{"n_layer": 16, "d_model": 448, "n_head": 7, "n_kv_head": 1, "head_dim": 64, "d_mlp": 1216, "vocab_size": 4096, "activation": "swiglu", "norm": "rmsnorm", "norm_place": "pre", "norm_eps": 1e-06, "positions": "rope", "rope_base": 10000.0, "rope_fraction": 1.0, "qk_norm": true, "attn_scale": 0.125, "bias": "none", "tie_embeddings": false, "parallel_block": false, "extras": ["capped logits"], "init": "uniform", "init_std_qkv": 0.0248, "init_std_o": 0.0308, "init_std_up": 0.0355, "init_std_down": 0.0355, "optimizer": "adam_hyperball", "lr": 0.00574, "beta1": 0.9, "weight_decay": 0.0, "lr_head": 0.00323, "warmup_steps": 196, "schedule": "wsd", "decay_fraction": 1.0, "decay_shape": "cos", "final_lr_fraction": 0.0, "batch_tokens": [32768, 65536, 131072, 262144], "seq_len": 2048, "doc_mask": true, "train_tokens": 557100000, "steps": 5374, "dataset": "wikipedia_en"}
MLP neurons of a small language model. Each row is named by its layer, matrix (gate and up: input weights) and neuron, and shows model dimensions 144-271. Each number is 128 + 32 x the weight over its row's rms, rounded and kept within 0 to 255. A neuron's up and down rows have the sign that makes its largest values positive.
After each neuron's rows, "fires in" lists the words (lower case) most often at its 100 highest values on Wikipedia text that the model never trained on.

L11.gate740 [178  75 103 129 151  59 123 118 163 143 104 106  90  86 178 151 114 122 135 168 121 108 176 217 123  79 161 165 145  73  85 169 135 136 105 168 120  61 107 116 152  50 158 196 156 115 139 138 125 185 149 113  83 142  55  79 137  79 168 119 124 177 115 100 125  73 141 125 115 185 132  82 186 108 165 115 154 110 183 196 122 102 144 129  80  94  88 143 117 141 146 117 116 174 154  85 138 144 155 137 141 161  85 121  80  74 149 148 109 106  92 134 154 149 114 118 154  90 157 140 160 153 103 145 128  74 161 167]
L11.up740 [128  97 175 157 180  96 145 124 162 105 127  93 167  98  87  97 141 155 138 149 158 100  99 100 119 139  59  81 136 126 138 166 130 152 129 158 119 199  77 108  97 102 155 136 130 126  98 121 153 124  64 183 220 113  90 109  89 136  91 180 120 132 144 159 153 131 138 109 187 106 131 114  71 166  77 106 113 141 112 125  92 111 139 177  98 163 107 101  61  96  87 167  97 113 133 117 103 117 168  89 148 128 107  81 128 152 134  52 122  86 162 133 104 117 169 165 200  73 120 126 116 110  82 120  91 142  65 177]
fires in: "such", "these", "to", "this", "that", "both"

L11.gate705 [ 91 144 134 126 122  94  92 148 144 116 123 133  91 138 122 136 126 190 121 136  97  91 120 135 131 127 173 154 150 126  73 155 133 214 127 191 103 137 122 105 121  49  83 198  98 163 162  84 119 131 156 171 134 163 154  89 117 159  56  89 171 127 117 150 152  99  99 177 119 132 137 139 133 133 135 183 101  61 163 135 126 169 155 121 116 117 125 131  97 117 151 152 118 130 109 169 125 121 176  89 188 213  77 161  56 122  95 148 152 122  70 204 159 109 121 164 121 134 117 126 199 105 145 115  99 103 170 158]
L11.up705 [168 112 129 139 140 122 186 109 141  50 112 130 152 137  97 115 128 131  79 119 124 125 130 148 101  88  99 159 138 164 106 100 114 124 131 144 132 155 140 126 187 145  95 114 101 174  97  83 160 119 128 128 125  83 145 133 134  91 162 159 176  69 114 109 126 109 110  86  88 127 138 150  68 104 166 129 156 155 120 151 146 135 120 119 132  90 160 158 148 168 155 142 122  91 113 145 112  89 140  83  99  94 102  79 142 115 166 103 112 186  93 132  90 135 194 147 156  92 164 148 141 135 150 115 137  46 141 162]
fires in: "the", "this", "each", "that"

L8.gate616 [ 77 139 120 103 151 153 103 154 126 126 132 112  60  84 141 125 156 104 168 105 178 158 112 128 199  55 131 176  98  81 139 171 123 142 103 134 121 131 125 146 120  86  50  97 195 167 162 190  80 135 112 143 121 186 118 189 160  82 171 122 142 170 124 132 135 135 120 146 139 125 153 133 134 114 109 135  95 107 108 201 140 116  88  85 152 122  79  67  93 140  61 151 130  87 120 134  88  48 166 168 128 111  94 179  90 136 120 166 128 154 122 129 163 102 211 115 148 131  99 159 138 131  75 126 139  82 128 154]
L8.up616 [156 101  89 169 113 144 147  81 137 119 128 111 112 137 125 102 188 140 142 137 160 157 117 147 143 134  83 121 118  85 153  63 161 108 156  63 104 104 143 124 117 120  44 103 106 182 147  88 148 112 117  67 187 127 214  95  92 185 153 146  66 136 133 164 167 122 160  90 144 170 162 109  95 128 124 104 110 152 140  88 142 156 144 146 135 125 164 126 112 144  93 165 129 184 110  78 111  49 158 119  93 135 119 124 152 109 134 124 163 144  82 135 102 137 131  93 134 183 126 184 136 116 135 167 124 107  90  69]
fires in: "which", "that", "what", "where", "such"

L11.gate788 [ 78  68  99 101 155 125  83  96  55 116 109 109 128 163 146 110 126 156 135 120 187 189 119 127 143 108 121  91  98 130 100 185 121  85 100 163 110 170 124 208 148 184  76  35  75 175 113 157 150 157 132 170 172 130 157 171 121 101  97 161 105 114 150 148 125 130 142 150 126 112 151 130  97  94 171  81 110  98  98  63  83 131 168 143 199  83 150 118  76 184 158 175 117 104 122  69 128  86  98 142 138 150 102 169 111 103 125  97  81 139 121 200 100 120  88 108 137 116 188  80 129 145 114 145 147  71 169 117]
L11.up788 [134  87 196  93  75 142 147 148  66 162 141 117  61  78  78 146 177  81  94 105  67 100 138  94 108 124 105 101 101  59 144 146 163  82 143 100 126 152 121 179 128  99 118  83 133 128 153 144  89 119 163 166 119  92 164 103 128 147 130 155 124 138 160 126 151 133 113 114 137  67 105 140  65 110 134 116 120 122  89 106 149 153 178 140 183 107  97 196  88 146  92 116 158 100  80 126 172 167 160  86 126 138 123 156 107  70 130  86 106  92  69  84  57 170  77 121 163  85  92 130 112 136 126 121  67 148 134 183]
fires in: "by", "from", "until", "since", "of", "between"

L8.gate544 [148 143 162 117 126  79  97 105 136 187 111 126 190 135 131 141 151 164 145  67 171 105 182 189 158 154  70 131 149 110 131 115 167 138 113 151 150 118 166 146 121 118 124 139 167 117 127 142 163  95 127  88 145 105 172 122 111  98  74  98 122 164 103  82 148 118 119 159 146 146 120 121 113 124  84 120 100 125 168 157 101 171  44 103 109 100 170  72 148 142  79 154 132 162 146 140  81 165 154 161 136  73 161  95 105 111 111 167  90 102  86 140 128 112 125  97  75 131 128 117 123 146 120 118 166 142 196  96]
L8.up544 [126 103  87 142 138 170 134 115 148 166  95 117 159 121 131 112 160 138 163 158 104 139 209  67 138  89  81 170 155 137  97 161 134 163  75 141 107 146 123 137 100 123  90 107 121 150 147 162  94 129 119 126 141 137 109 155 137 153  52 147  89 169 100 113 146 156 126 138 103 165 137 130 134 133 115 115 196 100 118  91 108 142 130 113 232 165 147 114 108 203  95 120 138 118 144 153 168 138  90 142 150  81 151 105 168 187 125 105 151  90 124 108 145 101 123  72  95 122 139 126 165  94  94 133 150 125  95  84]
fires in: "which", "that"

L6.gate716 [ 82 150  92 140 131 158 135 102 147 117 104 116 174 137 115 121 183 127 142 102  86 140 106 120 123  74 130 185 124 150 126 127  81 127 203 103 107 156 174 113 121 148 117 128 137 178  93 117  93 144 188 181 164 199 120 139 130 136  86 197  22  98 159 128 163 122 183 111 161 117 142 151  94 106 132 102 145  72 145 151 117 173  96  89 126 153 160  92 174 202 126 123 141 144 128 137 125 125 128 106 101 137 173 122 104 185  69 124 104 106 164 141 140  77 165 133 149 109 147  99 152  96 159 138 132  95  87 160]
L6.up716 [129 102 109  91  83 142  88 125 139 117 130 167 106 116 180 197 187 180 100 184 109 136 149 191 121 143  67 119 101 135  95  84  61 139 167 102  87  75  82 151 140 143  96 107 125 122 184 153 205 116 172 106 176 130  82 167 148 114 172 105 127 145 160 133 130 116 109 110 122 138 175 154 165 125  91 111 142  68 186 143  88 171 111  91 150 124 136 104 107 163  91 178 163 117 168 115 126 138 106 156 187  96  50 161 112 171  58 140 146 104 142 132 159 198 147 129  86 143 130 155 144 118 133 195 137 107 120 113]
fires in: "that", "which"

L5.gate4 [100 128 155 119 123 153  94 111 165 159  87 132 179 115  98 132 128 127  54 129 131  72 117 142 118 125 129 122 133 117 102  76 114 158 184 159 105 118 107 194 110  91 145  98 146 102  75 186 109 140 105 174 147 195 161 213 132 119  86 107 141 100 124 113 157  77 102 151 133  86 107  84 132 116 140 157 154  80 148 122 132 131 113 120 124 124 126 118 166 171  83 164 173 120  97 116 120 102 146 136 180 141 104 117 158 135 158 180  66 147 100 180 196 116 162 156  99 108 156 196  76 140 156 100 122 150 105 128]
L5.up4 [120 117  76  89 207 175  85 124  87  96 105 117 114  59 112 140  81 135 149 164  97  96  77 178 134 113 136  81  12 112 100 133 172  98 179 156 151 127 143 148 136  89 147 157 126 120  99  97 172 123 163  82 109 151 142 152  86  90 100 158 148  40 216  50 132  97 128 144 131 160 145  91 146 151  89 122 100  98  95 163  69 123 186 146 114 142 159 167 121 149 100 118 113 137  91 105 183 159 111 132 148 114 119 153 154 131 144 127  87 142 151  93 169 149  60 125 148 176 138 103 125 118  99 130 102  83 172 188]
fires in: "of", "these", "those"

L11.gate759 [105 116 136 127 106 108 147 135 159 152  70 123 181 108 109  97 114 118 117 137 118  87 133 180 169 102 104 120 127 110 106 142 141 147  91 147  96 190 121 144 166 107  81 134  86 106 107 139 119 129  74  81 162 142 112 124 134 150 144 155 139 149 184 140 138 126 122 155  98  83 146  41 124 119 168 134  89 122 172 119 146  93 157 115 120 159  93  90  84 139 109 136 105 201 180 105 116  44 120  72 114 141 111 120  61 124 150 127 204  83  97 133 146 110 216 190 138 155 122 122 178 134 117 114 124 121 200 111]
L11.up759 [169 136 155  90 127 146 150 114 171 179 129  78 114 142 183 159 145 139 180 183 102 121 151 135 178 115 125 136 118 112 149 126 164 149 146 153 189 124 167  97 144 121 151 139 160 126  96 129 163 104  87 137 158  65 165 128  89  46 113 130 106 154  88 142 178 135 155 155 145 152 172 126 133 193  83 171 139  83  95  93 127 128 126 177 114 165 121 161 159  93 109 105 148 114 105 122 105 108 161 135  44 132 144 137 126 160 183 152 105 139 134 127 142 123 138  85  94 192 136 104  76 149 132 194 149 125 103 103]
fires in: "one", "that", "two"

L12.gate997 [159 191 180 115 123  95 121 131 114  97 150 118 137 150 101  82  88 167 119 119 102 136 121 175  70 153 131 158 103 151 117 142  85  92 105 130 140 169 151  81 128 150 137  89  73 145 110  95 169  98 133 173  96  62  99 155 115 136 117 114  99 102 132 204 118 114 111  76  86  49 112 136 128 105 121 181 112 114  64 108  85 171 128 154 132  89 152 122 140 223 130 144 195 137 139 117 167 128 137 103 113 126  97 119 146 131 119 143  95 133 131 172 108  98 133 159  90 131 193 130 118 144 149 132 101 111 207 161]
L12.up997 [141 122 156 168  86  97 169 113 134 148 113 126 154 144 111 117 129  94 171 183 132 101 195 102  97  48 102 127  84 148 123 139  89  88 174 117 170 140 179 146 140 176 141 135 110  81 102 165 180 134 142 178 169 139 114 163 190 159  92 123 170 147 154 149 137 117 138 128 162 162 158 133 123 126 113 108 161 134 119 162 126 109  74 126 132 159 136  98 212 118 120 129 137 101 193  75  36  83 161 137 121  85  82 155 121 118 155 105 164  79 156  85 157 164 167 171 151  73 109 131  38 158  96 158 169 144 164 136]
fires in: "than", "about", "after", "approximately", "over", "of"

L8.gate1082 [127  93 135 116 196 142 148  80 135 119 132 129 153  73 190 102 139 155  73 138 137  98 170  96 109 121 198 183 104  96  69 114 127 160 147  92 147 100 108 134 111 124 150 156 102 160  86 176 123  66 133 109 149 129 160 134  91 151  92 113 111 183 158 125 148 118 179 123  78  57 123 119 152 103 154 164 126  89 122 138 147 168  84 126  96 108 104 106 189 101 163 152 205 215 144 123  98 110 138 146 134 151 187 133 129 144 121  89  93 150 136 182 181 138 123 167 117 141 149 197 132 123 161 103 136 105 134 160]
L8.up1082 [101 108 148 150 114 169  61 124 152 137 132 115 125  99 109  87  85 135 114 176 127  90 118  95  89 117 111  84 144  89 148 108 129 110 136  94 132 138 139  90  90 157 121 124 128  92  74  83 140  76 143 105 124 123 145  86 162 171 124  61 177 101  97 195 115 125 161 101 144 108  88 104  73 112 156 145 216 164 130 142 120 185 204 175 146 116 161 133 140 167 111 113 179 148 118 154 131 162  84 102  64 180 117  80 119 122 140 225 116 175 172  97 162 159 123 142 132 145 135 118  87 147 133 154 119  70 120 159]
fires in: "not", "to", "than", "never", "t", "also"

L12.gate1081 [130 177  33 108 121 181 189  58 150 126 138 115 100  72 156 173 202 116  93 175 134 106 159 147 145  73 162 117  97  52 144 117 152 148  95 122 134 194 137  90  68 138 162  65  66 130 137 140 159  81 149  83  90 185 160  98  90 150 144 150 116 121 166 123 121 178 107 116  84  95 116 145 168 122 114 149 174 150  87 110  99 189 163  92 126 128 110 143 103 135 134  89 155 130 104 130 108 107 198 140  83 108 147 148 158 148 136 138  55 121 131 131 148  44 122 127 144 102 153 179 141 189 153 137  62 137 170 115]
L12.up1081 [149 113 115 103 102 155 135 160 135 168 148 142  76 102 148 186 167 146  51  95 144 150 206  75 130 108 179 123 147 124 130 102 151 159 175  87 143  84  78  55 102 156 118 189 118 161 148 160 149 169 223  79  82 128 156 122  78 112 137 149  96 133 115 167 133  97 143 110 104 155 116 138 159  88 146 205 116 159 135  89  82 207 131 108 129 130 152 124  94 158 115 108 160 113 152 163 154 114 133 149  90 126 176 180 195 135 106 123 121 110 111 114 113  92 108 177 199 132 139 160 142 182  77 117  41 134 155 136]
fires in: "to", "not", "would", "t", "may", "can"

L5.gate307 [155 119 113 105  96  99  92 132 134 128 153 121  79  97 177  73 112 158  80 145 146 130 122 112 109 114 115 131 140 145 109 114 134 101 149 125 133 103 136 108 142 106 117  78 109 130 174 100  96  93 109 121 165 131 160 110  78  68 104 142  48 155 180 152 181 107 154 126  73 105 142 140 151 103 125 161 123  99 151  76 127 109 126 132 136 126  51 128 195 130 129 110 204 145 102 122 177  98 141  92 132  92  78 162  96 136 131 168  54 152 192 119 113 123 107 152  69 121 111 167 143 120 105 133  94  82 185  89]
L5.up307 [177  95 137 145 111 135 137 128 119 183  76 130  70 115 107 175  99 105 145 133  79  99  93 105 117  65 182  98 158 146  89 132 108  95 145  90 163 125 141  93 116 192  76 117  84 131 159 159 178 149 143  76 117 125 145 154  89 195 112 156 128  95 119 146 146 139 100 111  88 110 118 120 102 171  84  98 175 156 156 164  96  58 121 124 117 148 166 174 102 131 133 113 129 147 102 173  94 158 145 192  81 162 167 109  81  73 135 132  95  91  49 189 136 154 120 117 159 123 134 107 151 161 105 134  55  94 141 112]
fires in: "to", "not", "can", "could", "may"

L8.gate704 [119 148 160 125 137  69 123 198 108  89 113 116 129 131 107 108 120  96 101 154 155 105 172 152 173  89 147 128 168 126 109 127 168 107  76  84 127  77 144 112 168 186 136 126 115 115  87 140 139 153 100 151 120 134 161  90 129 105 146  96 156 129 128 136 136 188 111 190 143 145 146  64 144 153 136 134 101 108 163  64  70 102 176 137 138  38 140 132 248 142 129  93 148 171 172 139 131  83  83 140  40 159 147 147 131 126  95 148 127 138 172 176 133  76  80 121  72  88 169 120 161 153 110 109 131  89 163 113]
L8.up704 [127  99 160 167 101 108 108  92 156 116 147 144 138 139  97 169 113 152 170  58  78  47 107 170 127 176 150 146 115 118 126 147 163 129 137 198 100 102 102  92 163  97 102 119 113 122  91 121 123 141 150  76 126 191 101 143 133  92 121  88 132 173 132 128 142 138 121 132 150 100 168 168 117  92 116 116 139 123 157 166  52 180 107 107 124 155  89 128  94 124 108 131 166 116 115 134 119 138 113 138 223 147 146  76  75 126 147 132 107 139 121 116 103 137  95 123 138 149 135 173 171 147 134 219 193 139 166 132]
fires in: "to", "as", "called", "like", "than", "with"

L8.gate391 [132 120  89  96 102  74 104 115 140 147 116 142 117 106 177 127 197 105  97 124 158  93 172 150  86 152 155 187 155 147 104 129 189 179 137 132  83 150 180 125 111 125 122  63 115 135 114 104 186 163  85 151 158 182 146 189 126 125 138 122 161  71 115 187  93 107 117  69 133 139 119 171 105  95 126 123 163 146 129 111 211 171 130 133 160 126 122 104 104 126 100 140 160  90 153 107  73 103 224 140  95 150 110 129 109  82 160 148 139 150 129 125 131 109 185 131 162 124 169 121 105 166 149  75 165 145 206  67]
L8.up391 [147 101 159 108 122 134 107 117 144 170  99 140 121 109 155 159  87  83 122 117 137 126 149 128 126 141  43 106 170 148 134  55  97 154 124  89 127 129 100 188 188 130 159  85 125  92 137 100 128 125  47 181 136 141 158 134 148 100 144 158  86 129 143 200 133 134 151 131 130 118 138 155  95  98  96 183 113 114 135 111 154 189 133 129 143 141 127 117 157 130 121 110 129 127  98 131 122 105 167 130 122  89 109  81 119 111  44 113  67 101 161 157 142 167 121  90 122 151 145 135 113 158 172  59 110 151 113  75]
fires in: "of", "from", "all", "for", "in"

L11.gate1164 [148 119  94  90 112 137 101 175 114 125 138 134 151  93 214  67 127 135 153  76 143  99 135 153 149 132 179 110 112 155  90 161 114  85 169 131 110 131 205 189  74 168 111  77 144 172 130 134 157 149  86 185 121 155  98 138 139  96 122 142 135 124 149 135 126 210 132 140  81 156 103  78  99  94  68 183 164 135 167 109 122 167 107 121  81 142  94  95 130 158 157 155 200 157  57 125 140 127 140 174  90 139  50 131 100  55  85  57 168 134 130 157 131 140 139 112 160 103 113 126 176  88 104 145 120 119 105 120]
L11.up1164 [ 96 150 183 119 122 125  72 119  81 136  87 150 106  79 100  48 160 131 130 167  99 101 112  82 139 171 142 169 153 175 109  68 128 110 130  77 136 133 139 114 145 117 106 122 169 155 170 136 103 149 133 133 133 193 110 108  93  56  78 122 193 207 141 159 106 155 156 105 108 129 194 176  81 143 159 179  95 116 134  96  88 122 100 158 142 141 158 100 146  82 172 139  69 130  92  94 194 133 144  84 117 104 125 147 125  49 156 141 111 172 113 178 156 115 146 212 142  99 167 166 200 128  64 170 146 163 114 151]
fires in: "the", "that", "a", "one", "as"

L11.gate128 [110 129 104  76  76 121 148 160 130 170 123 113 110 112 155  97 134 129 139 173 141 140 186 170 139  75 151  87 141  84 108 153 187  96 138 131 114 128 129 134 150 125 135  91 129 122 105 137 107 111  89 139  88 135 135 193 124 120 119 135 118 132 137 159 140 118 122 150 141  81 195 114  83 138 166 142 153  81 117 134 159 109 147  96 167 135  97 101 131 121 177 123 115 146 164  68  72 108  93 134  91 114 153 152  60 180  97 170  91 180 147 102  93 116 143 105 115 139 161 136  89 128  99 144 111 126 153 121]
L11.up128 [134 134 116 101 140  99 147 140 116 169  63 113 115 139 211  95 143 140 158 145 151 152 163 151 155 154 136 149 126 119 170 142 121 119  84  84 137  96  31 164 123 194 116  98 157 121 171 100 142 114 139 132 144 154 121  67 170 132 117  87 108 150 111 116 119  82 163 116 114 134 100 117  82 141 168 118 116 146 170 145 121 126 139 172 117 108 182  94  88 191  64 112 130 116 149  91 124 147 219 142 105  93 152 101 154 122 165 106 158 152 165 134 112  76 113 108 139  54 128 119 109 166 116  93 146 144 140 147]
fires in: "one", "each", "number", "that"

L5.gate863 [103 164  81 102  79 132 116 197 191 104 120 135 167 125 147 166 194 120 133 120 117 119 144 128 143 136 138 131  92 145  83  62 137 146 125 171 129 153  96  77 135  86 158  44 120 132 157 133 170 141 174 200 110 156  93 125 171 111 147 146  79 182 101 118 146 168 129 151  80 115 149 113 114 122 139 123 106  46 117 114 102  91 129 126 160  96 136 110 139 151 121 105 142 155 161 110  93 127 127  54 115 160 145  95 123 129 109 100 138  63 181 142 143 147 143 150  87 161 191  92 157 149 123 110  67 115 214  73]
L5.up863 [129 140  72 134 108 146 175 166 125  92 177 148 139 119 113 138 203 163 159 114  87  73 122 124 140 112 138  98 135 172 155  62 149 128  52 153 112 189  71  62 122 125 144  92 155  72 137  94 158  97 131 189 116 113  94 133 174 119 136  93 126 114 146 183  98 200 134  94 122  78 105 109  80 132 120 134 144 112 109 135 101 121 128 118 166 122 103 136 113 129 112 116 128 129 166 133  83 136 101  63 106 180  99 118 112 175 123 135  95  81 161 128 128 155 117 103 127 126 192 171 106 110 120 105 110 140 175  89]
fires in: "of", "by", "with"

L11.gate537 [151 131  61 141 122 138 137 104  99 103 108 124  98 120 170  77 178 139 112 142 155 133 141 110  82 156 167 139 126 117 124 115 177  76 155 122 152 193  65 102 136 122 156  67 172 134 181 104 118 167  74 125 122 110 134 138  97  56 153 147 144 130  91  81 124 131 138 128 125  95 144 188 162 153 168 104  98  67 121  90  49 128 161 149 153  87 101 133 106 151 158 226 128 157 146 146 122 153  81 124 129 105 181 149 125 144 111 156 131 152 103 108 126  95 121 133 103  90 194 112 175 158 179 115 152  71 110 130]
L11.up537 [114 107 106 135 111 106  67 161 137 140 163 139  50 122 112  94  65 102 165  80  52 110 150 108  85 230 131 135 172  88  70 111 123  84 119 144 120 140 171 126 133  99 150 135  57 226 130 142 179  92 113 104  99 141 163 125  70 104 111 111 128 146  52 130 164 152 136  49  85 129 138  85 107 164  85 140  98  85 102 136 139 159 127 143 148 118 158  93 140 148 123 147 159 100 101  91 119  93 164  69 168 140 152 146 127 167  90 130 138 179  84 162  75 140  72 144 183  70  98 185 142 122  92 135 121 180 147  93]
fires in: "as", "to", "by", "into", "under", "from"

L12.gate435 [173  69 143  91  95 144 116 151 122  97 142 144 113  77  92 125 155 145 140 133 105 167 125 110 152  89 161 118  83 126  93  71 154 135 121  97 103 106 102 176 118  93  88 118  93 162 108 151  75  80  98 140  69 126 124 105 161 152  99 135  48 154  95 112 120 146 152 139 114 161 139  67  83 103 130 153 147 121 144  87 138 103 113 166 161 139 204  60 106 151 139 171 121 145 100 104 152 121 124 117  77 138  91 114 126 138  99  36 167 113 170 142 145 144 135 127  75 169 115 127 184 141 133  99  83 127 111  90]
L12.up435 [220  74 152 157  91 171 169 136 118 103 135 161 104 102 121 120 162 138 204 102  97  99  96  79 155  69 147 136 112 135 119 105 115 121 169 107 122  77 109 113  88 120  97 166 162 140 114 174 118 113  71 122  63 107 111 113 114 156 110  86  87 122  66 118 123 121 170 148 120 131 112 113  85 103 107 141 115 154 158  55 121 144 107 150 106 163 167 101 107 118 119 170 138 105 110 110 178 139 134 111 154  96 133  70 127  79  88 121 123  79 140 137 141 193  89 103  91 152 118 151 186 155 131 136 121 158  91 118]
fires in: "that", "it", "and", "who", "also", "he"

L11.gate255 [ 66 158 112 102 127  88 106 102 208 143  90 144 127 124 132  87 140  87 179 130 180 116 191 136 132 138  90 134 162 136 100 159 117 197  87  78 148 161 129 153 131  94  87 125 178 186  77 154 113 159 126 127 157 155 133 164 106 123  89  99 124 126 117 164 158  96  80  91 151  61 143  67 105 133 171 163  93 141 112 150 155 167 170 120 120 153  95 103 131  90 114 186 131 121 140 118  41 135 146 137 123  75 153 155 115 162  99 150 124 128 151 142 117  70 143 159  91 116 130 135 110 144 126  96 104 161 180 134]
L11.up255 [152 149 122  78 144 121 134 115 164 153  72  88 111  73 143 116 118 189 177 157 126 146 131 101 153  55 143 103  96  74 161  76 141 129 114 139 101  84 127 173 114  69 132 130 127 148 125 133  98 111 176  83 166 180 145 113 141 180 118 172  66 195 134 117 137 220 130 114  72 129 104  80 107 116  63 115 132 108 111  90  89  94 153 160  74 138 123 125 127 142  82 152 154 121 116 142 150 111 136  79  90 123 116 149  93 149  69 163  85 175 161  98 104  71 146 136 105  98 115 147 149 136 119 164 104 118 162 108]
fires in: "that", "said", "called"

L8.gate1015 [ 93 105 116  81 135  97 157 113 127 157 105 136 141 142 201 180 138  53 105 130 123 127 113 112  82 101 116 113 109 200 111 121 167 158  93 170 157 112  92 125  82  90  63 119 116 136  76 150 153 133 135 178 150 141 132 156 153 119 160 177  95 138 134  94 163 149  95 123 118 171 173  92 189 132 135 109 130  94 130 156 151 103  68 119 100 167  97 106 147 220  89 155 171 116  83 117 116 136 139 111 160 139 167 120 146 153 126 147 124 113 147 130 138 122 125 163 182 135 147 153  82  99 158  96 167 119 171  73]
L8.up1015 [148 150 129 117  94 165 123  99  97 122 176 163  67  58 169 102 140 135 143 145 128  37  40 130  86 105 106  93  92 101 124  96 136 123 142 108 130 162 115 108 205 133 122  93 141 105 101 111 164  98 159  87  91 163 176 172  83 103 105 136 139 142 164 122 131 128 159 135  94 102  62 137 107 107 114 175  94 150 163 127  82 143 157 129 121 154  92 170 160 130 121  67 154  96 117 123 123  68 183 123 107 171 115 134 118 176 198  92 103  86 106 132 133 121 201 134 120 132 118 158  53  58 110 205 124 145 124 155]
fires in: "of"

L7.gate988 [113  81 130 106 139 107 146 185 112  88  87 152  85 127  95  78 102 140 183 121  82 102 145  81 186  67 133 109  82 142  90 130 140 112 143 121  92 115 114 177 123 136 110 151 151 195 101 150 116 144 125 111 159 141 133 125 106 120  88 123  96 134 103 122 144 113 106 115 136 189 115  95 147 110 118 110 152  18 171 159 133 113  70 130 153 167 155 127 175 156  67 144 135 130 108 135 131  75 127 130  42 121 135 199  86 111  80  69  93 143 147 172 157 102 132 112 135 121  96 156 158 127  91 163 136  81 130 114]
L7.up988 [159 106 150  72 137 176 104  88 129 130 109 133 101 203 165 134 108 199  56 136 155 137 168 116 152  83 115 138 161 211 116 129 178 142 156 135 104  33 193 135 145 173 146 145 124 118 176  99 132  99 109 122 113 110 135 174 112 114 113 142  94 144 132 107 135  88 149  51 100 108 146 136 126 115  47 140 110 117 158 139 157 161 118 117 157  72 159 154 117 164 133  81  96 141  91 122 145  99 125  60 157 105  94 131 101  38 133 100  27 175 100 128 151  97 140  92 147 122 141 168 116 129  84 160 130 177  75  92]
fires in: "that", "which"

L7.gate1020 [104 123 192  88  74  30 176 160  87 159 106  91  85 120 128 136 124 105  95 129 104 152 150 129  69 150 106 150 114 134 111 133 116 160 182 115 111 106 163  89 132 103 177 106 156 167 146  75  54  45 125 192 111 116 143 115 128  71 107 117  65 167 101 122 146 163 131 172 116 122  68  85 202 133  98 143 148 104 110  75  89 126 111 141  90  99 154 166 121 134 109 104 101 161 119 123 133 127 131 193  98 123 142 179  93 194  86  83 135 161 156 118 127 128 125  86 142 138 184 126 101  89 138 158 131 120 102  84]
L7.up1020 [155 119  52 102 118 156 126 154  92 148  69 147 143 117 128 136 121 200 117 109 134 104 106 134 133 179 138 133 153  93 125 137 153 117 157  97  90 145  69 138 121 180 123 127 164 152 144 126 157 183 113  88 153 185 111 136 141 139 198 135 147 126 156 107 115  64 173  77 110 129 125 141 113 105 104  72 170 148  55 134  50  84 116  92 194 120 130 190 106 144 132 116  98  41 121 145 171 144 124 116  73 149 118 126 137 131 178 142 109 144 131 130 131 114 138 175 207  99 149  81 132 105  52 159 138 159 123 117]
fires in: "to", "can", "may", "could", "would", "might"

L11.gate817 [125 152 127 123 166 183 130 149 134  36  93 125 138  86 102 160 118 150 143 118  80 100 155 185 136 151 163 185 133 179 120 122 148  92 187 108 111 123 151 128 126  95 104  78 156 128 112 140 120 113 120 126 127 181 143 176 176 119 119 104 116 169 117 152 173 120 107 103 186 141 126 146 118 130 126 156 158 100 137 148 150 146  99  83 116 151 199  82 191 193 124 134 153 145 183 101  75  68  96  60 108  93 123 106 115 143 115 132 171 104 171 147 132 173 156 174 139  98 114 131 117 100 148  97 161 103 154  95]
L11.up817 [166 150 146 148 159 105 123 187  90 117  92 134 106  97  96 161  92 153  60  73 179  52 147 145 110  92 160 174  84 118 120 131  91 101  97 115 176 133 181  92 171 127  99 106 134 108 146 113 134 103 115 108  53 131 161 139 149  96  97 112 192 103 119 134 117 109  74 166 131  89 146 102  60 165  84 124 130  91 119 110 153 126 173  90 126 154 104 150 130 154 112 129 108 148 142 137  88 107 121 114 106 128  94 160 133 114 146 116 121 172 146 119 117 120 139 160 146 201 139  99  22 104  70 114 162 129 178  88]
fires in: "of", "into"

L6.gate623 [126 129 124 112  97 123 166 106 126 204 119 137 146 141 102 126 147 167  28 131 108  69  88 115 133 139 113 170  73 149  91 118 109 119  95 125 155  70 119 100 133 166 140  74  89 134 136 114 193 119 101 174 159 101 112 156 124 111 130 160  64 120 133 114 106  75 110  96 121 146 148 146 119 139 183 124 154 125 131 140 110  87 120 117 127 103 171 167 126 172 121 116 135 124 165 141  84 128 165 112 159 143  84 116  93 156 145 112  91 111 154 188 125 112 113 106 134 160 189  90 129 159 164 173 124 161  84 105]
L6.up623 [152 153 159  86 133 179 166 132  93 152 120 174 164  85 171 151 171  87 157 104 114  78 172 106 107  77 154 131  99 119  89  84 155 102 177 142 106 181 101 152 118 103 126 122 137  55 161 143 142 117 152 118 136 168  87 134  91 125 150  83 154  92 160 150 118  94 103  98 119  99 144 126 182  59 146 157 125 107 175 110 190 205 130 125 149  95 112 200 172 142 133 120 136 146 172 121 110 121 157 131 118 111  99  29 113 118 130 106 159 142 175 102 150 133  92  38 135 124 158 175 123 162 112 125 123 135 126 118]
fires in: "between", "of", "about", "on", "by", "in"